Part of a small language model's weights.
Training: a variant of Muon for these matrices, 391M tokens.
MLP neurons of a small language model. Each row is named by its layer, matrix (gate and up: input weights; down: output weights) and neuron, and shows model dimensions 176-271. Each number is 200 + 40 x the weight over its row's rms, rounded and kept within 0 to 999. A neuron's up and down rows have the sign that makes its largest values positive.
Before each neuron's rows, "fires on" lists the tokens most often at its 100 highest values on Wikipedia text that the model never trained on.

fires on: " $", "am", "an", "\"", "im"
L2.gate136,193,259,200,235,215,274,217,183,137,225,184,218,249,291,225,220,288,209,239,221,176,153,228,193,228,219,163,232,77,255,192,200,201,217,197,148,170,250,151,244,181,176,271,220,180,137,208,235,236,214,188,221,210,226,139,148,212,183,197,159,227,219,224,157,148,207,169,161,194,181,263,181,202,241,219,190,177,286,280,185,241,156,152,177,181,208,93,199,260,205,205,149,148,188,272,124
L2.up136,174,265,225,156,186,219,236,203,199,233,176,148,252,229,220,97,241,168,143,164,223,120,244,171,146,221,208,176,194,229,177,204,155,182,196,184,133,261,212,231,183,170,166,164,196,279,230,265,240,241,209,235,192,131,167,142,181,229,90,228,263,179,224,223,165,190,133,203,176,153,186,176,199,203,218,157,215,204,194,205,185,170,163,157,181,185,188,231,217,121,195,176,169,162,230,190
L2.down136,237,204,211,151,184,152,223,181,196,123,172,219,148,203,190,173,187,199,171,202,253,287,158,258,254,241,236,257,168,179,238,180,169,244,251,189,163,163,132,149,176,148,278,279,234,179,217,296,195,242,246,257,219,117,243,206,141,211,194,188,151,260,151,153,190,230,158,124,252,115,165,182,191,187,242,124,176,280,227,190,195,255,229,136,147,243,238,231,203,144,303,226,155,214,171,170

fires on: ".", "er", "ma", ":", "D", "br"
L4.gate131,236,147,211,233,114,263,153,170,178,199,243,213,196,200,250,169,158,231,240,149,177,212,149,194,111,207,242,162,204,233,205,154,121,172,220,204,213,221,212,162,188,168,258,146,256,160,194,201,195,184,194,230,212,227,189,216,287,149,148,262,219,253,262,213,115,243,291,136,215,185,181,264,190,212,163,237,206,238,130,242,170,221,182,122,212,285,269,254,208,208,176,205,149,181,177,181
L4.up131,180,178,179,163,239,174,185,215,337,207,191,180,240,208,218,197,168,189,156,202,176,192,145,190,256,186,213,168,198,161,163,125,157,237,128,146,266,298,161,219,173,263,177,221,167,237,164,232,154,159,193,194,213,203,234,121,166,237,223,117,219,136,201,201,181,113,210,151,175,205,195,248,237,220,185,223,255,201,234,189,188,203,162,181,247,178,228,227,189,286,213,169,226,237,187,221
L4.down131,206,171,168,188,195,232,161,175,179,224,195,204,251,220,247,138,126,179,215,165,205,161,147,165,184,232,260,185,253,149,224,143,226,201,188,199,249,181,159,103,233,195,197,163,177,270,161,209,207,260,144,207,248,270,176,189,151,180,210,201,173,217,258,250,244,203,214,215,263,267,183,211,202,232,231,278,193,158,238,211,218,191,175,210,192,245,192,237,150,109,188,165,197,174,200,142

fires on: "-"
L5.gate137,231,164,222,294,229,184,298,277,149,178,273,226,254,228,272,193,247,275,197,239,262,268,151,167,240,223,181,203,229,200,181,139,183,208,215,237,168,241,172,272,204,238,127,169,168,234,267,216,173,209,195,140,216,244,182,179,228,177,219,245,223,206,253,195,185,159,254,212,192,226,195,198,235,148,245,181,142,289,209,213,199,195,216,209,151,104,158,250,201,158,217,225,242,259,140,154
L5.up137,215,235,127,214,277,154,165,180,34,172,285,252,204,214,243,220,198,167,178,100,173,243,228,127,155,234,180,238,253,144,174,173,166,158,168,191,203,229,217,270,154,224,212,139,273,238,232,240,206,205,174,150,269,238,201,217,241,171,182,229,256,206,134,202,266,174,233,150,211,183,253,122,324,121,159,217,158,199,226,196,198,147,214,176,217,235,164,229,173,182,166,227,152,195,208,165
L5.down137,260,171,155,245,242,176,180,208,164,179,221,234,231,194,226,205,167,165,197,277,226,233,225,179,181,241,194,172,249,245,117,185,220,190,220,195,177,136,223,115,191,275,188,139,224,270,212,267,164,160,201,141,158,210,190,217,235,246,187,265,231,218,270,232,226,211,235,158,180,226,174,49,220,227,221,156,167,190,144,198,204,136,216,252,118,183,202,172,235,230,170,175,215,114,223,146

fires on: " did", " would", " not", "-", "ff"
L7.gate28,162,250,191,190,117,210,175,185,137,247,180,227,137,218,170,249,178,234,127,137,154,195,256,252,184,187,252,212,179,212,261,150,213,217,221,224,221,194,223,201,197,144,130,222,196,188,158,233,190,243,158,194,200,235,209,208,171,259,236,211,202,183,187,151,202,246,212,191,203,253,219,193,267,227,200,231,223,249,276,215,229,215,153,190,163,218,252,175,246,249,186,154,227,221,271,257
L7.up28,291,163,207,136,125,245,153,248,223,210,245,186,271,203,267,236,151,224,159,166,163,157,212,218,229,134,231,258,188,223,174,175,163,219,163,112,205,226,189,212,261,180,169,187,233,144,276,213,183,203,207,208,191,185,183,181,224,208,197,184,242,218,179,201,223,188,167,225,249,206,109,186,184,215,121,278,222,168,262,205,171,167,182,140,168,235,256,175,211,173,193,200,273,327,197,283
L7.down28,170,199,235,180,202,212,200,196,200,184,179,226,193,181,264,247,200,212,200,213,204,254,267,215,147,239,230,221,234,226,213,126,76,178,169,209,235,191,161,197,198,238,160,221,189,257,172,217,151,177,234,207,89,252,197,237,231,190,181,219,175,146,200,218,237,193,233,177,236,240,161,134,206,229,178,192,147,225,180,246,167,187,178,183,150,177,212,187,219,214,176,132,178,260,256,243

fires on: " in", ","
L12.gate384,246,244,158,165,186,201,226,215,191,173,292,170,136,130,265,210,197,230,227,184,223,203,176,222,278,208,280,194,185,212,152,208,132,152,198,171,272,117,183,207,133,153,170,236,174,245,222,199,257,181,188,189,193,219,221,210,220,205,228,212,197,147,177,122,204,189,225,212,227,152,236,216,225,258,221,214,220,184,274,201,203,188,164,104,210,266,184,215,236,215,228,177,189,220,245,194
L12.up384,160,219,251,163,156,203,183,182,155,209,218,243,195,201,158,245,248,235,203,213,172,229,251,255,159,275,195,268,190,183,190,278,167,136,126,228,166,212,196,232,229,213,202,195,161,241,197,195,208,192,226,179,116,214,158,148,202,157,159,176,242,141,225,200,182,166,261,195,193,183,279,187,247,237,204,188,243,198,186,253,244,201,183,190,213,236,165,211,149,150,217,193,215,134,221,221
L12.down384,255,221,164,190,233,247,179,132,174,130,171,182,241,236,231,150,258,89,145,156,240,183,269,182,169,157,201,225,242,219,209,131,166,94,248,239,155,227,215,198,125,282,169,241,207,219,136,150,249,185,234,157,181,236,166,229,233,205,217,238,190,201,269,208,183,201,178,152,289,244,228,247,212,249,253,190,191,204,208,176,235,192,219,205,167,184,215,184,217,203,168,207,196,196,219,226

fires on: " to", ","
L12.gate228,190,184,185,207,227,215,199,190,204,257,231,137,182,162,166,120,128,246,278,181,215,198,244,145,214,209,227,203,205,209,252,145,168,235,164,114,264,147,165,205,205,245,120,208,171,120,130,146,118,242,236,205,204,250,201,281,271,241,236,215,265,205,245,236,269,238,202,214,150,195,197,233,200,162,216,221,215,254,239,199,143,200,222,263,269,182,216,227,201,196,158,259,160,263,212,239
L12.up228,223,208,161,177,250,188,224,195,224,224,265,234,247,214,188,159,194,178,259,147,102,176,150,276,198,177,205,154,208,184,146,240,191,116,216,286,223,203,154,86,174,194,206,161,229,97,227,155,198,192,125,196,219,162,187,212,177,224,178,175,234,149,196,188,251,195,248,235,163,218,182,238,157,132,179,173,127,214,161,190,220,136,286,151,148,196,220,222,193,194,152,190,240,269,268,192
L12.down228,114,193,221,148,188,213,174,211,260,234,266,269,194,229,197,145,203,236,205,247,295,189,225,252,176,226,176,157,259,198,184,202,177,191,135,137,63,192,197,170,184,253,185,123,198,215,230,290,203,275,261,203,161,222,286,280,203,173,164,187,226,236,237,219,216,119,218,248,160,223,233,289,272,224,235,253,173,231,242,98,184,199,216,109,209,275,194,224,201,232,214,164,214,203,141,197

fires on: " and", ","
L10.gate63,137,213,210,219,176,163,165,187,170,135,173,137,231,256,203,190,150,246,257,221,200,202,257,167,165,180,258,204,140,263,176,257,187,221,235,185,242,203,223,133,246,165,241,231,218,207,183,151,205,227,144,209,170,235,162,174,247,195,180,279,142,200,168,173,191,182,268,293,144,202,221,215,218,176,136,257,209,215,226,162,194,148,211,169,151,213,156,129,215,199,240,156,164,218,208,213
L10.up63,143,198,214,202,200,222,259,164,153,224,189,185,226,183,85,203,216,244,182,295,261,179,151,208,108,186,209,243,206,188,171,212,194,228,169,191,198,137,214,202,169,224,188,226,202,236,206,199,242,191,245,178,162,192,165,186,214,222,237,208,208,226,245,139,155,211,317,267,197,221,225,170,213,222,167,189,272,205,182,214,245,210,212,167,134,158,193,136,182,184,124,168,218,234,230,196
L10.down63,190,177,176,226,225,137,205,172,230,154,231,191,190,132,218,164,215,157,196,204,209,188,182,220,218,194,188,182,126,191,242,191,257,185,259,215,126,151,177,95,201,234,117,126,156,267,206,216,200,172,252,200,212,133,260,206,210,157,170,177,246,220,159,156,241,200,198,301,126,239,188,263,271,192,155,217,176,171,208,182,236,205,179,152,216,191,170,185,232,223,184,143,156,268,176,222

fires on: ",", "\"", "”"
L5.gate374,259,148,249,204,216,302,203,218,195,166,179,218,189,249,178,174,154,283,237,93,214,202,143,188,155,190,169,224,187,231,223,173,250,181,272,255,209,190,193,200,194,196,239,236,234,161,251,174,153,179,212,241,245,178,189,210,170,156,215,192,182,166,168,167,233,148,200,150,164,186,185,278,196,238,173,186,160,182,199,211,189,250,205,156,269,264,152,217,216,156,170,187,122,253,277,303
L5.up374,224,220,175,162,181,223,212,232,193,164,187,231,226,294,194,200,289,195,233,181,112,172,212,234,226,178,169,184,194,242,238,143,201,163,180,169,247,252,261,153,216,296,221,186,184,179,241,263,223,219,231,217,207,233,215,143,179,201,278,213,201,188,211,168,140,165,150,217,191,274,211,314,235,214,186,199,236,201,177,252,202,224,181,126,278,248,192,294,277,145,213,231,196,228,191,227
L5.down374,210,221,166,186,201,228,156,145,238,184,235,269,143,153,182,257,175,279,185,179,152,189,195,147,158,190,198,172,211,185,189,219,140,113,210,223,194,187,167,171,198,217,161,150,193,200,197,161,199,175,162,266,228,243,185,208,176,171,169,225,135,167,135,151,221,181,244,218,153,260,243,215,214,179,198,163,276,177,219,174,195,179,150,26,245,171,217,211,185,132,182,226,192,235,242,329

fires on: ")", "."
L5.gate371,219,192,181,200,232,186,172,228,257,301,220,164,282,209,191,162,249,220,204,188,199,295,176,229,224,167,138,221,245,234,182,173,147,224,229,172,171,248,229,232,178,286,193,278,178,248,152,222,189,259,215,259,239,235,221,246,259,169,272,204,211,190,225,229,175,246,247,184,236,203,233,265,312,240,226,206,240,206,229,146,190,227,206,143,274,133,192,252,211,206,289,209,183,314,229,196
L5.up371,234,173,218,238,244,236,282,166,213,171,165,197,216,195,253,152,248,148,166,296,109,207,199,187,270,195,152,238,154,180,252,148,151,191,221,146,229,281,135,245,236,257,228,165,239,214,156,245,201,209,215,182,170,211,229,244,192,211,193,145,188,180,213,125,203,182,198,219,185,218,197,242,275,227,245,169,212,231,230,208,159,216,215,201,218,182,195,273,240,214,224,169,227,177,165,187
L5.down371,190,235,165,129,238,128,249,236,119,200,238,215,163,186,170,163,252,176,200,120,167,95,194,230,226,199,246,240,206,143,174,181,169,242,148,185,192,163,170,246,188,179,261,75,243,206,185,223,198,221,212,144,197,219,254,160,197,241,176,245,219,188,172,194,205,230,73,235,200,190,246,169,101,213,193,181,268,196,176,145,198,229,245,135,244,157,97,181,244,206,191,202,154,203,230,247

fires on: ","
L12.gate337,244,161,222,241,206,207,275,204,225,185,228,260,191,195,188,133,267,207,206,237,264,257,202,148,211,200,213,211,170,218,239,216,239,143,167,245,132,178,153,168,188,247,160,194,146,215,226,218,247,228,192,182,266,240,220,107,192,242,174,210,166,180,156,174,285,305,251,218,174,276,196,188,139,237,190,181,218,241,231,177,156,168,186,178,270,173,144,294,187,124,190,215,313,243,221,152
L12.up337,190,210,166,197,194,222,202,175,203,203,213,180,235,168,182,247,156,221,197,250,171,119,209,224,181,188,210,160,157,202,215,214,163,178,190,220,211,213,195,195,274,214,218,134,143,185,231,230,230,173,174,156,202,139,174,122,294,192,209,214,173,252,241,139,191,263,174,223,189,197,222,122,190,257,231,152,220,237,162,121,156,162,169,148,193,221,118,238,262,159,204,259,187,220,163,179
L12.down337,234,229,199,200,215,189,216,185,130,237,183,188,152,194,221,158,156,218,126,256,184,223,173,174,202,212,195,173,138,203,205,238,179,215,231,227,268,170,148,228,202,202,192,158,172,221,180,210,191,206,193,247,120,218,98,131,217,191,198,196,148,178,180,128,119,227,217,174,266,174,215,219,249,112,139,173,217,189,266,146,156,231,197,122,197,176,215,214,281,223,213,192,178,166,207,200

fires on: " Cor", " Mer", " cor", "r", " Ter", " Ir"
L10.gate450,269,178,182,233,251,240,160,222,166,185,183,140,218,182,250,212,209,159,171,230,253,139,191,208,211,222,168,202,240,265,199,241,203,211,167,244,244,190,170,218,257,108,205,168,155,190,222,131,229,175,303,175,220,221,199,172,188,181,197,129,156,275,260,205,254,224,153,178,237,240,216,135,166,257,232,133,215,251,263,178,248,145,253,205,160,241,189,188,183,158,245,181,167,256,251,193
L10.up450,171,178,255,253,219,247,191,143,195,201,157,214,143,203,206,180,164,223,190,175,272,211,162,234,189,179,200,190,161,219,197,247,215,225,193,225,210,210,199,136,155,172,212,123,194,251,193,191,219,225,242,164,156,160,150,213,242,257,177,270,169,240,251,227,173,263,264,304,211,196,199,207,160,288,170,248,183,208,151,224,187,112,178,196,189,323,239,163,241,165,204,191,240,155,240,228
L10.down450,152,129,163,272,219,206,259,204,231,224,195,268,200,274,262,207,249,217,158,178,155,123,217,193,205,249,215,232,148,144,152,163,121,213,149,172,166,170,217,154,219,225,204,175,160,222,153,214,197,211,184,243,161,215,163,215,232,213,215,228,279,283,211,209,136,236,198,273,199,221,181,76,188,228,213,149,167,203,152,191,204,179,166,195,184,202,197,211,237,132,231,189,236,134,238,218

fires on: ".", ",", ":"
L10.gate75,242,199,169,198,289,212,169,226,207,118,175,224,93,190,209,188,224,234,174,222,180,248,162,160,218,233,210,176,197,266,176,208,137,188,205,184,191,198,227,189,206,214,226,275,227,172,152,150,248,159,208,126,231,229,198,218,195,204,172,233,121,194,230,233,241,259,172,200,132,122,129,211,197,193,245,240,202,221,169,131,168,206,133,122,218,154,132,156,209,241,201,178,225,258,161,248
L10.up75,286,156,252,156,248,257,141,149,271,217,200,146,132,144,236,207,194,178,180,220,195,272,271,108,225,142,224,179,199,228,185,265,178,179,180,241,162,183,215,152,144,176,217,149,200,230,252,213,159,193,101,213,255,206,221,249,218,170,159,203,222,119,205,149,175,187,113,248,153,237,203,228,236,260,160,224,218,197,220,218,191,205,199,175,251,210,246,177,241,265,192,209,191,254,214,235
L10.down75,266,155,271,204,152,258,184,165,187,180,239,173,182,176,180,225,196,123,145,199,190,169,174,232,148,186,204,176,217,205,164,185,151,181,178,189,120,243,227,279,156,207,223,272,231,191,155,125,161,221,223,168,234,246,222,247,198,196,230,262,247,243,274,149,154,193,178,207,257,156,238,374,226,211,163,186,178,195,227,185,217,144,185,180,197,199,220,254,148,154,233,136,180,213,152,169

fires on: "-", " un", " equ", " High", " partic"
L3.gate382,154,194,255,276,266,136,197,206,165,236,178,255,141,200,204,250,182,188,214,263,171,171,281,243,150,218,211,165,166,174,167,265,180,246,236,236,133,219,134,243,165,190,228,253,107,194,166,151,135,164,143,172,206,217,204,237,194,285,229,194,192,249,232,165,175,152,229,242,165,182,242,144,254,172,188,206,109,202,266,201,217,194,253,264,184,211,220,199,136,223,228,220,264,137,246,184
L3.up382,199,238,171,249,239,174,183,133,270,212,177,224,188,206,197,126,208,159,195,282,220,199,269,271,190,213,134,185,200,187,251,269,184,233,229,175,154,242,232,190,208,207,206,215,160,166,207,165,130,158,161,132,231,207,182,219,177,253,225,140,197,267,242,176,163,190,158,215,135,186,202,159,178,288,215,250,104,175,230,205,277,172,205,214,224,267,248,196,207,161,235,245,250,137,238,207
L3.down382,169,153,206,275,193,157,215,205,226,234,264,216,218,175,185,210,178,174,201,168,223,220,164,227,173,262,253,237,238,202,212,185,190,177,231,217,203,183,180,195,187,289,221,185,130,241,289,238,158,170,195,209,187,205,181,189,212,246,154,210,318,168,216,186,241,138,139,217,199,209,156,221,215,139,189,233,197,212,159,178,203,166,225,220,110,249,194,162,240,244,171,250,209,167,247,167

fires on: " Ni", "n", "r"
L4.gate39,202,158,182,200,189,152,243,113,196,195,243,212,252,239,225,242,174,163,233,231,139,165,212,197,146,193,297,143,179,256,162,127,163,188,226,217,168,192,217,148,301,220,176,205,198,238,196,137,193,239,113,229,162,201,173,150,157,198,209,212,192,175,174,173,182,292,158,215,229,209,172,244,221,161,155,219,242,201,179,233,165,189,199,208,177,225,127,257,152,191,230,186,265,186,221,160
L4.up39,213,197,239,258,216,234,191,241,187,183,212,160,163,221,187,193,211,148,247,178,236,162,253,154,224,229,212,190,163,219,153,214,211,187,180,255,145,228,212,232,253,187,180,206,160,211,218,311,179,230,191,121,245,292,242,186,156,126,148,225,259,249,163,230,162,253,181,230,233,242,175,223,211,157,97,166,189,251,139,262,248,152,151,159,216,188,130,114,249,205,299,235,248,181,179,212
L4.down39,218,149,233,206,239,197,234,165,169,174,228,265,243,204,158,186,169,244,169,188,164,161,274,262,172,146,242,204,200,152,104,137,234,292,187,203,182,188,229,217,261,198,221,201,273,196,248,163,174,245,236,210,172,232,227,183,228,236,182,206,191,283,205,153,153,206,206,223,225,312,169,143,234,172,149,240,192,208,177,227,177,220,242,224,196,208,229,227,202,205,212,168,204,188,193,234

fires on: ",", " appearances"
L13.gate88,207,248,212,186,215,256,146,196,226,221,177,168,215,196,162,191,122,262,160,189,187,224,206,162,243,238,207,231,214,203,244,219,245,144,120,227,224,204,129,146,147,265,180,197,205,223,161,190,245,179,199,176,121,161,204,209,173,237,191,189,227,208,200,220,254,166,158,205,258,144,210,201,120,258,223,220,250,217,264,199,193,161,171,99,263,248,205,220,157,184,225,224,210,256,216,194
L13.up88,253,216,204,252,206,190,149,252,245,234,215,198,199,170,166,196,227,190,267,179,183,139,99,196,199,176,285,204,231,53,280,201,265,234,164,226,126,251,97,128,170,223,126,240,202,247,189,143,261,223,232,243,184,168,160,237,170,257,187,195,178,133,162,217,227,183,94,176,229,132,262,223,188,190,219,154,241,166,250,199,170,185,204,230,254,198,198,220,194,184,205,190,145,224,272,197
L13.down88,216,214,181,213,261,155,148,140,157,183,169,161,236,161,166,151,177,136,221,201,292,187,294,100,261,133,156,142,200,171,179,146,170,157,200,197,172,241,259,163,327,258,225,233,233,193,206,153,205,237,236,150,215,201,222,203,193,208,192,240,209,151,292,244,182,241,239,231,235,221,211,219,184,307,275,186,147,209,148,236,211,212,192,129,241,212,197,183,195,167,189,237,259,143,186,164

fires on: " co", "-", " Line"
L3.gate303,175,169,234,203,273,210,144,206,189,156,249,239,173,184,215,222,175,128,184,183,154,198,241,172,173,173,185,235,216,255,236,219,254,170,180,211,129,164,203,146,220,278,223,204,207,167,138,280,193,198,229,244,218,187,217,230,208,125,194,209,149,138,225,204,188,246,228,296,250,274,243,252,280,159,180,253,206,156,206,205,214,190,255,147,174,145,201,143,242,190,250,145,220,217,203,160
L3.up303,216,244,197,202,229,187,206,183,193,208,240,207,215,223,185,256,155,288,194,196,249,239,194,158,184,199,177,253,308,188,215,187,246,196,161,161,217,161,252,216,219,240,158,232,173,230,163,225,169,212,110,213,192,240,177,68,211,187,250,218,199,223,184,165,193,155,165,216,255,177,150,174,264,253,234,185,241,156,157,211,265,190,219,249,187,171,187,180,252,182,152,224,193,239,207,255
L3.down303,304,239,224,208,211,122,169,289,165,260,231,178,265,248,156,180,165,207,180,250,230,166,206,215,228,169,190,233,174,214,176,174,247,119,196,216,200,221,205,204,250,222,163,272,244,285,188,219,238,205,168,217,201,250,255,203,202,261,163,225,195,179,187,201,208,200,188,157,207,219,202,188,276,187,200,203,149,202,246,189,212,119,233,194,174,272,178,146,218,260,161,194,199,174,212,164

fires on: ",", "cial", "c"
L12.gate125,260,137,211,190,158,244,201,182,221,251,147,163,236,180,231,236,196,181,172,271,199,171,131,236,249,232,133,167,220,206,155,193,243,199,228,176,231,260,145,165,186,164,160,203,181,168,198,161,159,219,124,181,173,266,257,250,253,217,241,208,192,220,227,118,145,231,186,165,119,173,198,250,196,251,208,191,160,243,216,217,213,103,243,153,134,195,166,254,191,161,143,139,189,209,331,256
L12.up125,161,189,159,160,154,216,217,138,118,184,143,205,284,115,222,261,188,136,200,235,228,211,185,250,221,206,181,165,236,164,200,253,168,122,257,243,244,165,224,243,238,197,231,197,191,205,242,224,233,156,195,227,237,123,197,135,243,205,116,252,229,287,165,204,202,194,222,177,172,159,188,220,237,237,172,136,196,187,134,187,222,186,198,161,190,229,201,219,234,136,213,257,163,242,187,127
L12.down125,235,233,210,169,229,93,185,210,175,229,156,246,191,191,273,180,167,184,186,192,183,143,162,180,251,194,243,185,217,191,206,199,214,225,212,160,210,168,150,205,150,246,194,149,213,175,194,255,162,121,217,189,223,121,180,195,207,196,157,183,266,206,245,166,182,241,198,298,229,162,209,219,257,174,203,262,229,196,207,210,203,232,220,174,213,133,224,179,172,134,208,187,200,212,133,189

fires on: ","
L12.gate457,216,208,252,217,226,138,169,200,143,198,234,246,206,249,224,224,215,205,221,169,211,202,169,185,139,98,289,220,234,194,240,183,150,225,143,168,186,209,217,195,107,257,169,220,171,203,227,226,209,143,168,255,152,241,234,166,214,190,139,203,117,185,207,204,222,209,213,256,191,203,258,183,135,217,114,249,197,159,203,228,178,199,197,160,231,161,199,223,191,159,147,211,259,105,214,176
L12.up457,185,119,209,141,221,231,185,180,228,186,125,267,200,191,189,243,165,227,190,208,148,205,258,157,140,180,231,160,222,181,229,233,220,156,134,198,130,149,156,218,215,216,286,245,164,230,244,184,164,276,177,231,115,129,195,214,233,190,219,157,211,201,237,121,295,187,204,142,206,155,214,271,183,231,162,115,209,198,112,163,95,116,200,187,158,234,253,208,130,152,137,213,217,209,212,207
L12.down457,180,213,185,192,211,232,185,122,259,209,221,142,167,241,186,235,259,239,197,170,154,130,249,187,255,177,175,189,266,221,238,152,178,142,184,236,194,155,181,187,306,183,152,227,245,149,251,141,222,244,174,255,216,202,196,254,206,269,197,219,139,207,233,185,203,151,196,198,160,273,169,262,196,170,150,144,188,166,192,252,286,210,161,206,163,184,155,276,215,214,161,273,150,216,166,278

fires on: " which", " that"
L10.gate311,261,236,201,162,251,166,106,238,141,254,220,267,234,174,137,184,239,182,163,224,259,123,232,200,172,196,216,193,170,174,247,180,169,263,206,158,249,126,263,210,131,228,168,184,212,194,221,204,256,281,248,167,228,201,185,199,169,218,231,208,185,233,235,185,174,140,225,246,207,239,195,199,200,212,226,228,141,187,183,256,174,192,216,186,156,204,208,237,145,126,206,177,196,246,206,166
L10.up311,51,201,213,164,276,225,189,225,196,254,147,176,236,160,101,169,254,229,198,225,189,121,163,191,214,229,197,276,196,199,204,198,222,258,256,172,216,197,255,190,209,170,227,119,161,198,193,220,217,280,171,224,300,194,147,270,237,219,177,218,235,173,175,205,212,117,195,191,224,190,187,201,263,247,205,151,231,145,146,180,158,235,179,203,192,205,183,241,184,181,235,186,193,214,200,287
L10.down311,158,221,174,125,267,240,198,213,191,181,231,223,148,195,177,160,234,236,174,197,198,128,188,103,193,190,236,250,129,206,197,213,190,254,164,162,259,157,215,251,249,88,164,140,114,181,185,224,210,224,170,201,170,225,211,149,218,196,215,195,197,230,154,269,204,210,204,147,184,182,171,183,153,230,184,213,224,182,275,282,195,187,268,229,157,220,177,220,232,288,194,180,101,177,192,273

fires on: "-", " |", ":", " by", ","
L13.gate254,221,228,122,216,175,214,168,193,240,217,279,229,236,147,124,188,223,173,212,189,166,258,167,256,206,174,161,231,246,134,212,235,152,95,120,204,171,240,207,148,189,190,206,241,232,184,184,214,203,196,239,239,210,185,242,233,247,232,197,201,162,142,281,274,159,283,256,202,225,208,148,121,158,182,211,209,204,130,227,255,159,184,176,210,235,229,195,175,187,182,158,215,193,311,174,252
L13.up254,195,233,144,161,209,133,301,236,213,162,239,247,224,266,246,93,212,263,215,192,203,205,226,140,159,139,221,147,192,204,220,218,164,194,195,222,212,252,194,320,195,258,210,164,213,224,166,182,230,166,171,266,280,240,209,208,223,190,153,248,88,217,188,144,246,209,121,206,231,208,233,198,145,201,187,216,211,177,230,230,202,126,149,242,209,213,142,254,209,264,195,245,178,123,179,211
L13.down254,151,214,153,257,177,178,221,230,197,244,188,258,164,227,222,235,188,195,215,287,136,254,180,107,192,185,184,199,267,248,259,192,242,224,194,252,256,224,214,208,152,140,250,201,169,228,157,155,185,184,222,161,222,193,136,210,263,139,187,156,141,126,255,151,195,176,241,234,221,222,245,172,200,240,184,217,217,231,249,119,191,227,163,179,135,105,224,244,238,280,210,250,206,179,183,203

fires on: " and", " number", " end", "s", " or"
L10.gate100,130,164,218,155,221,212,182,185,186,220,186,207,169,202,282,151,239,227,187,207,182,205,154,176,265,147,176,184,226,182,233,221,240,221,194,126,197,216,193,255,247,147,197,211,153,234,211,202,156,222,228,223,231,206,204,203,234,177,213,243,265,211,143,189,176,220,243,255,157,221,268,184,156,144,205,197,181,140,209,174,250,189,251,159,246,229,231,167,218,240,198,183,181,270,124,219
L10.up100,225,142,228,269,189,291,188,147,237,214,213,200,135,183,136,210,165,202,168,179,175,230,206,185,136,224,162,206,245,234,171,230,175,235,178,211,138,145,213,206,224,192,153,134,201,197,164,125,176,188,161,149,211,234,146,257,212,208,170,252,90,163,169,187,165,170,244,188,179,253,180,237,142,202,180,186,269,224,206,176,179,159,242,201,148,175,216,165,215,178,139,224,151,171,228,210
L10.down100,132,214,171,220,200,230,245,230,259,180,206,250,162,206,222,150,195,188,166,171,202,190,216,194,135,134,134,234,267,237,263,148,169,160,241,206,176,187,182,70,157,208,165,164,129,154,212,205,284,199,205,257,248,171,200,252,182,190,181,225,164,196,201,204,256,173,138,200,204,187,193,253,187,216,226,185,197,176,204,181,211,220,234,223,160,186,160,134,211,277,196,198,160,308,184,151

fires on: ".", "-"
L11.gate317,240,177,172,258,252,279,199,141,206,204,162,171,238,220,206,182,221,270,269,239,200,178,171,236,181,228,211,180,126,159,174,210,254,211,215,201,217,188,92,227,170,192,246,229,200,237,207,186,191,185,190,139,185,201,215,164,128,160,190,171,159,199,244,244,225,183,203,232,136,215,211,165,75,203,147,250,191,146,139,245,244,170,239,205,211,178,162,182,257,264,141,235,196,209,203,170
L11.up317,169,206,103,252,207,171,269,235,208,195,200,243,261,232,196,200,103,197,167,195,195,105,165,193,179,166,232,232,200,230,216,199,229,223,170,238,212,234,174,270,206,162,220,173,237,233,196,188,265,205,187,203,226,261,179,164,237,223,182,205,244,243,134,238,178,185,173,125,101,119,201,231,176,178,199,142,225,196,183,274,169,183,245,246,191,199,120,216,180,209,268,219,151,160,217,198
L11.down317,163,230,157,212,170,165,222,273,204,214,253,172,113,148,230,191,203,229,136,116,154,246,180,179,214,169,277,181,229,198,203,192,210,289,253,193,207,151,192,204,179,215,191,175,144,199,146,246,173,144,286,235,240,194,221,222,194,226,154,223,273,142,164,252,199,203,73,158,181,136,184,228,220,256,226,122,194,165,194,221,197,244,163,188,176,180,205,179,200,151,214,215,172,158,267,229